{
  "norm_place": "pre",
  "norm_eps": 1e-05,
  "attn_scale": 0.125,
  "bias": "all",
  "init_std_up": 0.0306,
  "lr": 0.00634,
  "beta1": 0.95,
  "warmup_steps": 200,
  "schedule": "wsd",
  "decay_fraction": 1.0,
  "batch_tokens": 65536
}
MLP neurons of a small language model. Each row is named by its layer, matrix (up: input weights; down: output weights) and neuron, and shows model dimensions 64-159. Each number is 128 + 32 x the weight over its row's rms, rounded and kept within 0 to 255. Numbers have three digits each.
After each neuron's rows, "fires on" lists the tokens most often at its 100 highest values on Wikipedia text that the model never trained on.

L6.up972:157112194120123080149154124130159122147124110180100066197202073122101125074121204178123158074153184116150116104077186174105236131135172095147136100121180122165179146087087136138143079155095106120065113122128173160096075104128097195176118087042115124113112134144154090110144136122121118128
L6.down972:131107141159124176103065110123120116157158146076116141070116137155058248192098115128149133108147107104148079167108097143095109227129195090159156127111104131121120110122166146159165115107150143148104129118113149126143153113103160091168106117110138158123153134075136213113182163138152089118
fires on: "1", " ", "–", "-", " from", "."

L6.up1353:147183148097135094106102149170110160130168077106151130165108119114112102147075125138184127131179146164112129137118131140151187141178087112142085156067059169123172130192161096120129111130161138128136094199112126142099107067095130093156143113123121137138121160126119158133176125104143098145
L6.down1353:186191134154168116119122161167143134118128139105113120078086156040100125141076103137134106080146111098106133114121103142096092167145110149099169154071118103086102209097184174186132118133144057185166153146124112155132131111082080160148148159140087176128147171120120132143130093160086156101
fires on: " Al", " G", " T", "ot", " al"

L6.up1920:084074108132180107111082100151183158112198084112166161154143122123145130141132138152102155155098151072121116176111110100129054094144139131181076111094155151147196139183141114193204120086143071062094143120067103139130134110136134078159155110078061090163106133154148086148101152106144177138
L6.down1920:153165199125144171123138075127092152122157133174095094146145145131113163118140110204135143162099100181148130155110129135114125164138155092133161169158140114131125147160115120196111092144175106146117150151161128193136159120092121105174209161101164099111108145127135100137173087146115101064
fires on: "0", "2", "4", "7", "6", "8"

L6.up1540:103154107104136130108127136086181121132143184160096095141150127128206098151132023102115097132127109096160171134129155132197174130152098157115117136099137133192134131138121154093126139117166139155119072133113194165122106066159171076198170157148144135122106109122179108116110124065151134115
L6.down1540:126120122118067125178131129101195156147180187128159084157121133162139113241116137086090128166134166125163117119114134154116139114107134140099188078120118115160106193140108160115141146084122153144128150119083163135120165088084148155183196133139146119053106126095079139103105121145121107124
fires on: " the", "'s"

L5.up1234:106110135135129169127073143110109128143124137110122119112112193142128133168061104144160167100121097087156116153090182098116194121104060059103117124108106173174150143091121171124140173098142093169162132122086170135105119121110122128114156115115182114098121145149131214086143122086167145077
L5.down1234:096136108123120151125152143156159117142133145132126148138116170141145166182135116143148114138095091112125158177146197113132129134172101151134104134105189155174093121108093153073117116081131100125099095103118164127116161081095068146114142138084150128169161107068114167098094079085174148144
fires on: " The", " the", "The"

L6.up69:181144118092106166100100139173158144101157116099159080091091139115156165095055129160133081116190180122120111114119187120118052165108097092138083114111084037100157091129130130149124178144078171112123103134133116139130203117076087113165167034150164135082076141146156118131082121170198142134
L6.down69:108154138114173149083107120122167165155173136171149093145173174041117184100113108170174146174107174100139103133152149119111111162118055172134067168179194106144107129137156142121104130141133128096151150204151151043115166114138118157087138136110102133115180131147151119134063101127193103114
fires on: " (", " \"", " '"

L6.up324:119202130097115134136083104145132171154126106097144086092066134123144130055114121140137092128078155157143109142114173137177095186150120127141082068119106140136076095095176107127149147076164129101117148109096134121140091133121155088100155078168147175144115154104153126099074086077215179142
L6.down324:151123104152145148107126112172128129118176085150097093166138181095190052179118128120099118200136153149139172106112141108138106146092083137133113136172139086148120094123096087103179140152109130113157111162143069104117122110144164159137135118105154094128157172154108167110082087139128176145
fires on: " (", " \"", "{", " “", " '", "("

L6.up1445:099147076127107112103156101113116148123114104115119188144062151116114064115146092124092180131135158147097063190157114111155153107142131184105173160065144137084146199130157106077114119122193120147059149114109118081112083117133113149138152106141141132164175126149149152168160140148073110074
L6.down1445:097120071077153121075090079099130101157140168103114121143185202140106068096133113189104187171098174149104061117165136153144205119096107096169203147135137112154074193094106103105123097144101121085147118113098166133109151142141154181106136119143183156147103142122131092151141178155086194146
fires on: " C", " c"

L6.up1374:134095080174129147125118113157148126110085122137130100082117150145161112167100146153171165139095122129134151112167137168105173135169119115059127151087118154102089178139165134115133128192129148075149134181169157103170105150091127106146120159115130136073119191148115147164169113146134190151
L6.down1374:121122120117124126224113072130146189185104104091121095147100094108179119115124119115065097168143158111166084109142081126146064201179140154060163149075135147116094197182126108150114182068154161183132168161161140076144114097180098159138108181177096143113132102137142136149123119107132116119
fires on: " ", " (", " l", " |", " All", " |\n\n"

L5.up1963:118046152185157051132108136183119126116091119136160163158090139099135080102116086164105107147024128152075121122161135138182139140095088186149207144147149136119125123182163146124124165132131122105100103120129115112127085135132143071098114144139079119117079158087119091124180151126115148182
L5.down1963:120152122092149114125141147142125166106118094147127145149135146131160148100094146112103153141134151194146118130182151114078097162085170119110123136145118184145056214125114150173200192168190178092122181114142128065172104052140088128112126146124101117086158122096106160172109099084146126093
fires on: " "

L6.up183:159132168083146136161127109113099100155080125118148104115128119162130139156110074150073116112087122089094172175115101130100070125091167181127127151099128119133101074153090156124147131069107148117161194107114171094159094096103101136120063126104121118151129166165150122151114159047141078107
L6.down183:114177114132171153187123070144093158149150133106084115098136188196072164167093100132154122134115125063064142180162138061127129167122096123122166138110113142179088133188052128143106096094104211111135154095134106115099101165126084107129106148105121122163105170074099182118109130097157045141
fires on: "0", " ", "9", "1"

L6.up390:117139139117088122135081102198142170101129098126072107135068160107174103140154173128164151166136168221154137158193173101127127133122096119087115078139137085104110105102143130071153173158136158151106101106106160139154104164115137105104124193161139163121150173166126125125073134152108156140
L6.down390:162099114092132063126126153124142112120160149097149102124130155071134105179160112140136136162111142106132137088056162100102113092145132114095161108121163158144125166117140105128156150126144134100114121131140147117163109121104093154101087158221088127143088139128175125131130150133120052103
fires on: "==", " \"", " |", "-", "===", " New"

L5.up208:193110097111102111156150111166110065177172135129126084121132134148111143114116089128140133105182146162044163088127103123112135132147156115121109190079084141134115138175194141126123117104150127161093073115080142080091049112099112122118139080133121097112114125156099104098114160137114128126
L5.down208:104093123117157173186155148121097124105128160189106134156178135130124168096156120070071089109121177107128095161146125108118114121111113074117095140093141177122097140106129181092179122160169108157044119083131157137093080124147096103141108135131121117173150203086110110137072106152127186112
fires on: "1", " B", " a", " first", " one"

L6.up799:103142120111175141191109103151120182172071126151088139139103196140080131131136120148125168150125109079106107150122083170122113133119123117082131149192117131154176139152160128158167099126146179085156107117153159085092142081119107134157116133159123155148148080116080111116064132144090143083
L6.down799:160112106130057130155149087097173109184105159179082076095187188093164122138113150145084167140125168162126193154161156148143109135093146131123142097069146122196115090157154107129099096134101087126180080180081154161089152138131069077121152071125174143180136178128166113181118139154163143145
fires on: "ac", "c", "oc", "C", " C", " c"

L6.up464:052096118180100185134079142155164091092121127111154072086115103130154072108183201108139110122169153134163121109166150120154038133099116171158090144125129158131131119162140108121088141150119167100138119142142120066070103149174183167135136158119108119137110125138085158156114058143087072178
L6.down464:096148133143142180141122145156164118138121157078108099098109086160113092152148120119053141101134192081143103127140106102113100167165060150108111098153122158136132099059100115116147076114133178129167125112171107146101082107112095091142153163177144125165098133142163133160116128165103064127
fires on: " and", " a", "0", "/", " |\n", " or"

L5.up522:103086135145126153110122121128144160062109115118127174145140069107102149189140050104110120114130161125133098077198121144100090113121133121105112110180164141167107159087153202131141101133150087169128137127168084073172153056018157137129125133171150148134124131065144098130127158143167132107
L5.down522:078113143162203120119157129112130116098140085180146115144162065079071139105139109086086154138097078075086159051133090095129129125138141099139156091152102132080098130168132152138151135118107104106153136138103079105123152152092143100106108166084119119171077113133164133136133114152131080145
fires on: " ", "–", ":", "-"

L5.up1150:129090135165184088159096124142106066103127181134153085137106126148167154187144156105131168082197110108157109123140073140122142189116094117137181075136110148088131090093149160102197147130139131135182140140133194136106092114215123144155124113141147108139099156111089166136070155116125151134
L5.down1150:177150144073181112146074129098105127091109133105136086075141193114166139104127160119135121127156132119104062151142135160165141138118121115150175090130147193101186112146157105136136092185138131104172078114114158112158125199118127164094128047125137112144134155099141118099102144073122074147
fires on: "1", " |", " |\n", "|"

L6.up1449:099081163166141150089150122144138128126134132134128102150128108101134204149099173192152118123100143077127097157120168189101100145156124094137114072131184129087124153117074134104168130129128114151098139077175187111157104100120140150097133129130129143097132147131121160181125119079174168230
L6.down1449:142139138086177114115076130174145140124138156134149136129165149135131083145130155103152123153117199127112105094157165153146124166130131092141154155104126127146113125152125121150076124091113112104159101187142129120036120141114141101172090121102136168084069120085138146158065140181087118136
fires on: " ", "1", "2", "6", " F", "0"

L6.up1734:068079133164130145140128167111165128099128135058136139142142143108151134173083095045146096210093117105117118107122106133119070120143071114166109163124119116196148079124130107116130078158153144181155072113139107125145136153141107126117174131127095112154147123078154149159127098098138154145
L6.down1734:090116167114106144090073131101148149135094064110087084153156147091084217107141114086137098111146138109081098068117055107095121124132161150191155085128090144075141103097148152154092122081131124128143093113130155122160101128096125074110132164125103111073116116143129128155132185183081098133
fires on: " in", " of", " for", ",", " is"

L6.up1392:125141135089154150139055121097172153117063117147173153134112164064150125122162165127087110142128139093140150178115200099070020160158086161139135139103085116168188098120148109105089148129163148093099092156084132139137148190113169109127103150143119121140118138136128164146107114176121125140
L6.down1392:149175153122116148145082133125176148115140145245215105161162191096121141136163169177117080112098147105116165145158186107139080187172127153113144195128142082147150094088130177141145155092178140131140152138140123175149144154123112107144179159139204114168114156100142116194105132152156108144
fires on: " \"", " (", " ==\n"

L5.up2015:131114147182155173128189140124128123146097067118121119141139121131097103167113132141081143183154106177163125138106135169194143186069108149126179109093127164143118114106084142163115115122095175160185212211153130103116215116063123105174135131137181209127152110132112144109060121120093123162
L5.down2015:127102134166163117099131166175157161117153110064161123097129056110122105042182099152156182156174144124110106140107093169117114136138154172104172143125136137087164149080097111104109135144083087154174094108165144118144084161143177116028145205129077120153138134161139082135165143126151082148
fires on: " ", " was", " are", " Part", " La"

L6.up594:117094159103049159149107110117122141147117197149099111139151126114137098166144139138096184181176160145136115069125122145115126100088213096130166069147136155123163140136106108198157120162124205097148160101059175118113124049144129205182160129090143123115143142134122182154138180155125162150
L6.down594:147155134067108107113115133162091187173129156139145143063087188115128093166106161139121114085188150103119172148110144166134095163159147124072141141138196092149159182136095157125127128131159139096108071153103171118133134114116167165137171136164150108124146140119135115144146123099138085111
fires on: "1", " days"

L6.up1118:083141117158152160116155134098128091120074116156135132084128107113160085107140157099142127221190117120133149196077101094117121169177071121079116156084127138158116113147109086153132138144104140126143127126109091162150133174081171103150102076135075155183056173178132098136100107101088071086
L6.down1118:120127122119108117155052137134095069082141146198176132103154121099152179139135161147144124073117140142129162117143135093153056171115113161100117197139116129155149123119145136124110098168127083095112107108066129116118126141081117140106145159106189140109153151133126097127160138093128123212
fires on: "\n", " \"", "==\n", " ==\n", "–", "\""

L5.up608:079166132102117102155175187094190108148142121165116203123102118129099098169152117078186127116141152127126130160134154136166120185191105218147123123159149153128142147100156118128110135165106140122083092149124158089078096126115145163098135053119162128155076146175171174132168123113130076114
L5.down608:113163134124109132126092127070110115080133101207147171147124162152137157121109174148160151147137133091125139136085107242147210123160138174135150199140060204157136149116095144134116165173084073137118159138107122118113079171152152145094108118190113168071169121105168085108117125041150107112
fires on: " \"", "-", "\n", "==", " ", "/"

L6.up279:105136125148161141116099143147073120077186153099089189161146097139112114179163184096134169093129118123090136096126155146162122076104103126104112125112119097179082143105114182079108149134166104145144134116125157107113101128076127115136085134157120118118095146141244114118161134146106152146
L6.down279:131116113168099146134120168141111151157099140093168092073175119171150123140162119149092138169116117079146141132088083089164135164114129089166096058126105080094167145151108127118116114187147138134103116122059088110148104120108138132214112153110101101162117078135066141129158115061144114144
fires on: " |", " ", " —;", ";", "–"

L5.up1303:146163113110107129142117117132168159086039095153161168140118112154177098166148101127140073186212157103131158112123223147122100131122108087111102092129170110133101066131119145198154164135188078131106132126184080128094090122077128112159184157167099159096160127181106163125113091130109157175
L5.down1303:169128096099136121093093115140155168111129103122115097139139158136145144154101108169108083160120147086171125094129117126104103111208083109114160097103117055162114129123163082137109176109105109208130093104087118078167173147105096139182118092149150115079114183124122148121094129142112102177
fires on: " \"", "-", ";", ":", "—"

L5.up604:125107131090118125130143074130132200126092145093163107094125156122112163113101131140105080173192166142102088137077166184149143180111088111163130120100103111157140097167123074196193101139142116193168176121119134162160114146110122116124119086150144140149137120133115145144099063151134149167
L5.down604:161143147107187151112132158165131170146096124153156090112142194120194126138112171169123126151111110083160120097096169121168118107149094166104132093105148085156165085125145073117169109088125099139162153181154101120146054090123115109142125092125152148142137135175074161116108140157199135159
fires on: " \"", " over", "-", " un", "—", "un"

L6.up1870:073115175109103107105115150121136147117092082137117171122103114173140077179166131141128176156101105176157105145142097133183116096126178030124169116118129106123166142133195124079115038126141121124074182084089135132174183100110133128142142169099080181097155100091116135144128131111101093086
L6.down1870:166119110145170139135140124176160150165145123140118107103183171099155139095145143226156172116120116197164107053131159112133134141114117126118094142196129111127122136153165131157169129124095177102147179172173102172167143154180146111127097177135199111138170137150170090159136127164110163098
fires on: "4", "8", "7", "3", "9", "0"

L6.up548:150115095104072178130127112185156110085092153165065111122115179155173104162128129124164127156185125150194088079067181061099125154135072108148180134085141093142164131135162137109168151118115121183095102102088090128176153125068109154091124140151139178063119121158117100117093133101168108139
L6.down548:133081143117144131105149128098110085178131107137125157134112140114134131066166123136160094122083117168152097154084097159086138115136159096128060173094053092144138157101096130119079118149093106125169170134093125131102145089139121132130127099082135115111132189140135108107126147092165148118
fires on: ",", ";", " (", " \"", "1", "0"

L5.up597:132178129156092062132102101128107144138155151175142132150131096134091130147085136110114075102117113114154151145054146060102143133175157100096165143121101130094125118075154145169142177151212108128137120123103123097179152157126173163110090140152074184115066120141156095180152138150133150077
L5.down597:126068168165144197123059124139121157110123148115136101049154159104139138142120085115166189127078101092119106187188144153120154167119112155130171122108122158153086112099126107104147096096119099115078116183168140143110114164113143101132140155128068080152207132151142138165094190053163128121
fires on: "T", " t", "t", " T", " f"

L5.up599:080147109120164145123113150110133106128078103156136175156150098175126142130151146147147123144061087133121110172095118182133056159116115099119112112164090154185123121113140089116087183101180122071135126161105083082133060126146096112186086180146157158166064172209162107162193139127101114052
L5.down599:156151157115141129101142114129199095143120144204169110145190110142130050188091152115092109103174167033111080179101117118110119176080139077163085125125136123149154160142066128177125079143135181131147132064122124152109119162100132154092139116154079111144113120094055132074115118204160120162
fires on: " and", " K", "5", "3", ",", "z"

L6.up674:129141165113199145122200127108156070133181132142120101105182137082109091133140097173152110177136119109142102113116146133076146174099081094159077070124137088118191124104141134195118122097076146139105140161131129084156139142160179110128188079108146163145134093126111137116114094138129102114
L6.down674:191139147084155157147125117136139150071128130154165063129137132122110126092164103137105111120091123115143116037109104166081074131082135113109136092170098120127202132143048087132162102126136079123127170174112121130128161094144110085136145113162134144096158131118113205178170104180055068140
fires on: " the", " until", " since", " and", " to", " re"

L6.up216:154073089151092051099111135121140129145145140105138086156160198093063093124080147136123181106143079124172137192205123167065101099132146156110111112112144149106131101112145121150103093118120090142113142177123101139117092189120172114082076087149146166120150167104152154143102109093104071229
L6.down216:170100166120094143125122112150142114145146162147170114101196170131125082158149085175180109126054102076097160157174144134142114098191117103175148130154139141150205100177096117125096094097154120115126145115107109103119116151123165119141141094177221131187163155112122137150121170101105075130
fires on: "0", ",", ".", "8", "5"

L5.up799:104150075091164163115134120139103081129070047130065122159155127132159094151134139089165152142177183115051123164148166180152106096118068114164111156123168123061058149100128151186137148186123215139114134183158161108097094090123170065137154068149087095196135112162158100121120106097151105088
L5.down799:141177067096122095103065198121117124158091162144132168167105140137130195117097144076159122111094052112181163154052146129174074097085155122126103186167067116078140080119202116102127086118100169160103148122167180165149181134161162145133116172101130145126133144117118094132162137107125145112
fires on: " as", " became", " called", " become", " into", "."

L5.up1064:167095129115109166144111238115160133109077152193161132150170149145239153102122175171141149124142147093155117139097144132174196139086099137139079145161100159102125147167037078148193079169170119177156168105150150134116127127109066152080087098106147175136092088123140128035151136150131206122
L5.down1064:144151135111105136161144110137095098150064129089148119099082155095077063122105147141138087100090097132146159164153111193103088111089164097141089144077129131175110146156176127098128160099137143132157090137119216219147128151097112135150184132076182080141079090088142069171124093124133142208
fires on: " as", " with", "1", "E", " to", " a"

L6.up2210:102122175107140066120152196134098084139117163136126058131174065148126153119163129098136119106146064104087171104109062158174144112132158121111089169120092069150119158138117158105163149153095103155156125110129080137153133146148056170098118083090134082108097099149148168136163116010195130126
L6.down2210:195120097119078122160126128073148106119070084167166174178075133142106141124171060081147107078093146083159141137124120088111134111198137127171112139142176128126123097153198149109104121108193170139075085136133179082096133178171166058147121115137068189122148149081106135122117112187102156153
fires on: "1", " b", " first"

L5.up588:128148198107101112115165095069126165153125072156123126156162101111068179160096204153161148138108170102163096165150086123113118120112160115177111127177145123108136085148123133190164065172136129222066146150170201109134130142093064141161133095175142137119112176087135165122105117155111091128
L5.down588:111157121118152066132153118079120120177124125160137070131126102143118133157101089146160133146125162080162114143109129145177112197086106132151147178098119111121113176121107080083148133151116162077116131183163107133055084108113146142114055202150124132107093128048134147152104115104151090096
fires on: "9", "0", "8", " an"

L5.up559:180182166138106124148122141145209142099092116148114111144158109132140137150106138170134121162102144103135149146085223126132116115118169097097075122098186152115133088148131093126199180096151082110125114146111133167179115107088148150095148184146073141147102152164147126128160138117131122149
L5.down559:126137152110143145117101161133191183103054143148195123101154161108066150135190093100145147145133143079151073163121164121132109178121152098078128092065149122098184085113116178076175159117129112144116114067044173129094171167136083120131132139161115098152133128211114045151120121097200124155
fires on: "-", "\n\n", ".", " |", ":"

L5.up762:113161105170121133078079179113131154156127139174168164186066128161158155119100115099138116233133136019148120151164154146129126130116123131121080097123148160129161119159152104137100112099097095131112175143112129168109132099127134119172106171139118174110142125111176160169165090120104145132
L5.down762:130060134133145087143082115131087149121126107099107141102183144138156094097160129151126130082131057166124110107114093099194134078118111111094146150130122097088107094161115152197123099122143119143146156100160145151168157130157085090141139127147110091098153142160157104138078120155135169062
fires on: "0", "2", "1", "7", "6", "4"

L5.up1013:132121186182129090141151144096143095176110103155182155159157157146127086139098101143118113070091131092138133114104068100204131100134122124076086149104135179167164132085129112155109165116153107152143171117099120083173129142129166109155121074119121160104147156072153114146163164157155168099
L5.down1013:168159087143152141129116105159142124135150160142129148067159147180174101171093139151154113144116167149111149102133150072157119141147129091123064198132112178122134142144126140144119101135108109104075111125162161109126106103121093140111155142192183124119163144126084181120178154134142167126
fires on: " in", ",", " |", "|", " the"

L6.up1322:121071122147079140145125158121139098149083160124145105128087118159132103175136159129175146144079091149084103124118120127131104138113087113127110099110150156088133175147115162093085131118117122116163188161137160138064138135175192151099139147104178165059114129093105104179118121075162106215
L6.down1322:096123113161107142152099118093145092152096114136082149093123105143165131110082183121141107180100078118134098117158100113101054170145104191112056082129154139130091126158120187209130114086162157120130119144114093089079089141134204127123099136128113131059113170158138149198180141054138129132
fires on: "1", " ", "0", "7", "2", "4"

L5.up2270:152082213128175092074146091123128120091135102158144162125160130143104190113088149073074153140139146063139144158164161067140063135167122073151096109188116145104105055088073177123144109096193077140086208153152112131067123108137095119097201078116094123105142107140139132127153127114170130082
L5.down2270:144168125104133082137083136109134107156167168126148117157179136112117161139135062113096094105117128120101128177154092106097128110165174128161149138185074100135090112163186169096094147160152113149123175062112162094130179109086132104106116187074125128151114130158106113132186102149177169085
fires on: "9", "7", "8", "5", "6", "2"

L6.up1681:124127156089102134143074134049141132114077116160085157136177124147084159123112135152126113104171099116085124124120153113088136076080140125152104126152061149138141127121132100165102114164090124149105077123092125106083137121127157156141079106135141183143139055148050174080187131176095144111
L6.down1681:136119141148133068132127142089131149141176153135145108175079117105139125155207145131159099203091167119153131122151162103098144128153172092120176140122109135176074080146102185067095105053176123141154041118136148083121172141153128136121127149104161098131037142096113134146160109074110136114
fires on: " a", " the", "9", " A", "4", "6"

L5.up855:151147127084110097139100105156101075086078148166141148134103130173152152143148134115131057181160146146112139154072163136081143080131069162131136096193131108150147125158142104077121133167139166133175111153153186163086118099127135134132109085140098151133064099107141132127122080096139090106
L5.down855:103074094121137133138181104132092124194138145120150170124160165163104199118134126052183107191185132101111119110074145114145113140111188091117168104161110156125112096142137141192148095090076134135102172093172113088121126093080172138076139145099166127105109118100093118085086132178121127155
fires on: " as", " be", " was", " became", " become", "as"

L5.up1030:104148147117147114088143099155211156151063159158116123176107093110161137119089084115174119095089143160134135154110133110120103169194108169188082077119102118193140127157148129105100097129081137142131131147175129105088091177155157150154177157115114106144119171148157170097126202149144159116
L5.down1030:143145140092114125100091173097151141123206155161122142117147113113131165116123096099102131148152093116122087195115146151155137113154124092172113104165094077107079076090189133110098101094145167124159084092121120120127133103106082073135122166114149197112145156105108115060148167123149097168
fires on: ",", " in", " was", " (", ")", " is"

L6.up842:097131177105122165134116105162141118090121176142104147183061101122137133180095109106149134107103148132085194135104159187129113090099049114135108114071092132080156153095146092073137151126112049184156100136089148115136101061111102168136163114107141144169077151129192154167118147053143132152
L6.down842:118157115134134156103079142147190123138104187196118086140175098176169102145103095119152097120202138109100107116131133145114041147180197168145099090133137157097096101149060131167121155100136142085101090144124171095139030140124156188129126123177126088124101086080095176119142120126091078169
fires on: "1", " F", "3", "4", "5"

L5.up658:108069083128147132087134148140126096161097163099138084175164138090170101109165114098058130190163124143151153119204140164163146127103127109179136108131109083095134095104153118142090128177103134118126158102075095141189111115186104095146180090123135153134147209111130136091148099163070031125
L5.down658:180109080101095150128152156178166160147116138127108110140144146121112064083083120123148132149120154105113172155107140109123116115120102086179104070153111098138165163139110119132142198085088076087103169149153118143126122147153136124094115065102172156187185127084150122177134125156157104184
fires on: "0", " the"

L5.up474:176162118114136130163082144131177117080148124166162072129065193134145138135146128176110118062142139152174130130094094125107159067135066128132141132121095171162096085114079148099177100156124117086148156162124098154091053091118024110122085105118083122131112130135187102088138142187146137111
L5.down474:107102095123140114102129162155150119081133122108149068038091149161196163130124148114071159109074122168112126103170149162183173132166129125098163088127149106074105129173142116154154044144139142114167173146062119170170175116086141176218112173113115134078127070145139124156105150118108135132
fires on: " R", " |", " —;", " Y", " Al", "\n\n"

L5.up328:148120078121150113107087136181128152051150135128112111154115111132193158123063130097104090111130119141179140196085135135225127160186107134097098139074087187175107094200153164144096117106131125083149077137112208147151131154166122100171127106134173144137082108106161133114113069118185126114
L5.down328:114097147080127148097187127122168136152150120165078184102096149103124090115201156138053151137149134111104177131166196100134087089122052182064034123101092110099106169075245068098121161134141099107115145102108142170140193150102126123103128138113077177167133119185122092157141179081128134098
fires on: " one", " \"", " all", " ", " some", " from"

L5.up2052:102139134146119193157112122107094100087099118121162159050096115179089158144105130173125138122124118142163111087154121125123111100095134144094157114208092033085104089166184113166113145113161107202158147155132121119135163104157091098220091130107175172178134166116151103143083050140162131117
L5.down2052:091108134131152104123207041186118109151181102082150110166084166174074106095144121101077158155166124118117088091095139119152153066133174075129109109166114176107146075116144149128052120112109165105137103129126128153090141142124180159101072105074141131113120158186112176141163074119104159074
fires on: " |", "-", " and", ",", "|"

L5.up2121:168123094148078118109131155095131119125122118104143166160152095120135108158100147135112118159149173071171194122080190078129142108118153114132119135075161112117157148173122147126210102057131168112112200090049115145129146127125106174105173130135103150153155146174098196107154097151108120097
L5.down2121:093121108171168110168168152185126142152145156154115131141093151145070127063170138091127135101124112103152081124100077122140096169120170088096121112150170077173121100141104136181119148074147149110142144144140202136133109117098031118151098138119164159192147099141125070214142146093184164161
fires on: ".", "-", " |", " h"

L5.up1204:174126133164091228137071167191090118085124075130117166133105141129121152157158096133120149139131094066134172124168098077107170112198117142076139127144145121091121105130147158135133068153136099147158157121172118104151173152180105168119127077170107150075126125138068120144129112126147056165
L5.down1204:140131112123134121109123134116186113182114145113163103129097170146129077152160153115099151160143121155201087130139072146132111150072156137118120119148130173110108148094132110156086150111084098148136169169135172095120163081134174167181116061051135086149093142113108138134145136130135169084
fires on: " |", "|", " their"

L5.up319:151110058129107157085149124140106113126143088067117142120107087147086149172100153185104136121091085093150102079110133111148132162089159144136194161105202149203120094072138132163096141080110128173118103106182121115142113178077109179093094167103113117093094124085112125125113113105105176221
L5.down319:180148147159110090153143089154138118200130138120137141154136117125143127121113083140124205160136104173112112086095090075168155132109125161128131172079135109132151164069083075119185120085130134171115137137135174116125074183172073114108128185103133125131107094144077158089110134134131102131
fires on: " a", " |", " ", " an", " was", " Res"

L6.up877:101129085132118088124133155207085094079047132155124158089125054134132174116127150114116142141153102139161118111070157190122075162111074066113110113088137152106090141128101138054091137090186165125126185189119079156149120184108155102161137094137139136133184127125174096124084176138097092138
L6.down877:130112136120114102155169125167120121151110097136106180143155200169090106194128132153174134062093129098148086109156112135116160143160134122184098143123098113172174117146128103177124114145158130149107089148107091169089118108151155170133146223118095161143124134141147153156148134150103113116
fires on: ",", " |", " of", ":", " de", " and"

L5.up1757:164137083144133153105155156118144133107126122128147120140151147111157076141124162142154147173156195127152182176091144136127138124144123159059138127136097116145102111167169109117121152109118154122159097159151152128183138121087142198099177174104122146159110067158150113144131168079135105133
L5.down1757:087099072095091137094103108100117124137156130111116206143083200209125099185148132103110182137093140168128130111102123180076147154083122118113062091093161126141132126103164083079107094084142140145192157182103206197076116087078094119166115097106123087154118116124121122136134111033153139153
fires on: " |", " ", "1"

L5.up1914:109144134180129168089068157142089105085137112126131138107185072144160118189135119128138107120111084120152087143091125175112040106110082188095123125136110197125145155102196169080170144156146172149177131118085129089138152182167157098141177148157116193200134114134099147145118167169148088143
L5.down1914:108087103117136162075131119193134105166092124102096190153141126103114140127132061114144124076075178106108084133147153116142120125115189142097098148158152153197136095063154190135107155113134161067134118109173143109113090126155139165098126170116142134118105109177143115105169132163129123156
fires on: " known", " |\n", " and", " took", ",", " |"

L5.up651:089138121159096147143105136174173149114146149151080157121130117094100128199102117140117166091096175122142136109097140113158074086134145101134131129209132147122125099153122151111157150091133190170129113124055172130123064088137114103087111130144088159150138193135084081141122139138155085153
L5.down651:105127142109069153046102220101129108119120166173135124166114132066101177146108116101115196164144093141135108100122127109109124144164171133110110135099192133124136160066090151153119126114098139076123080150123163143114189182166146164109170165152137159136110189171093180126158147069111084127
fires on: " |\n", " |", ".\n", "1", " ("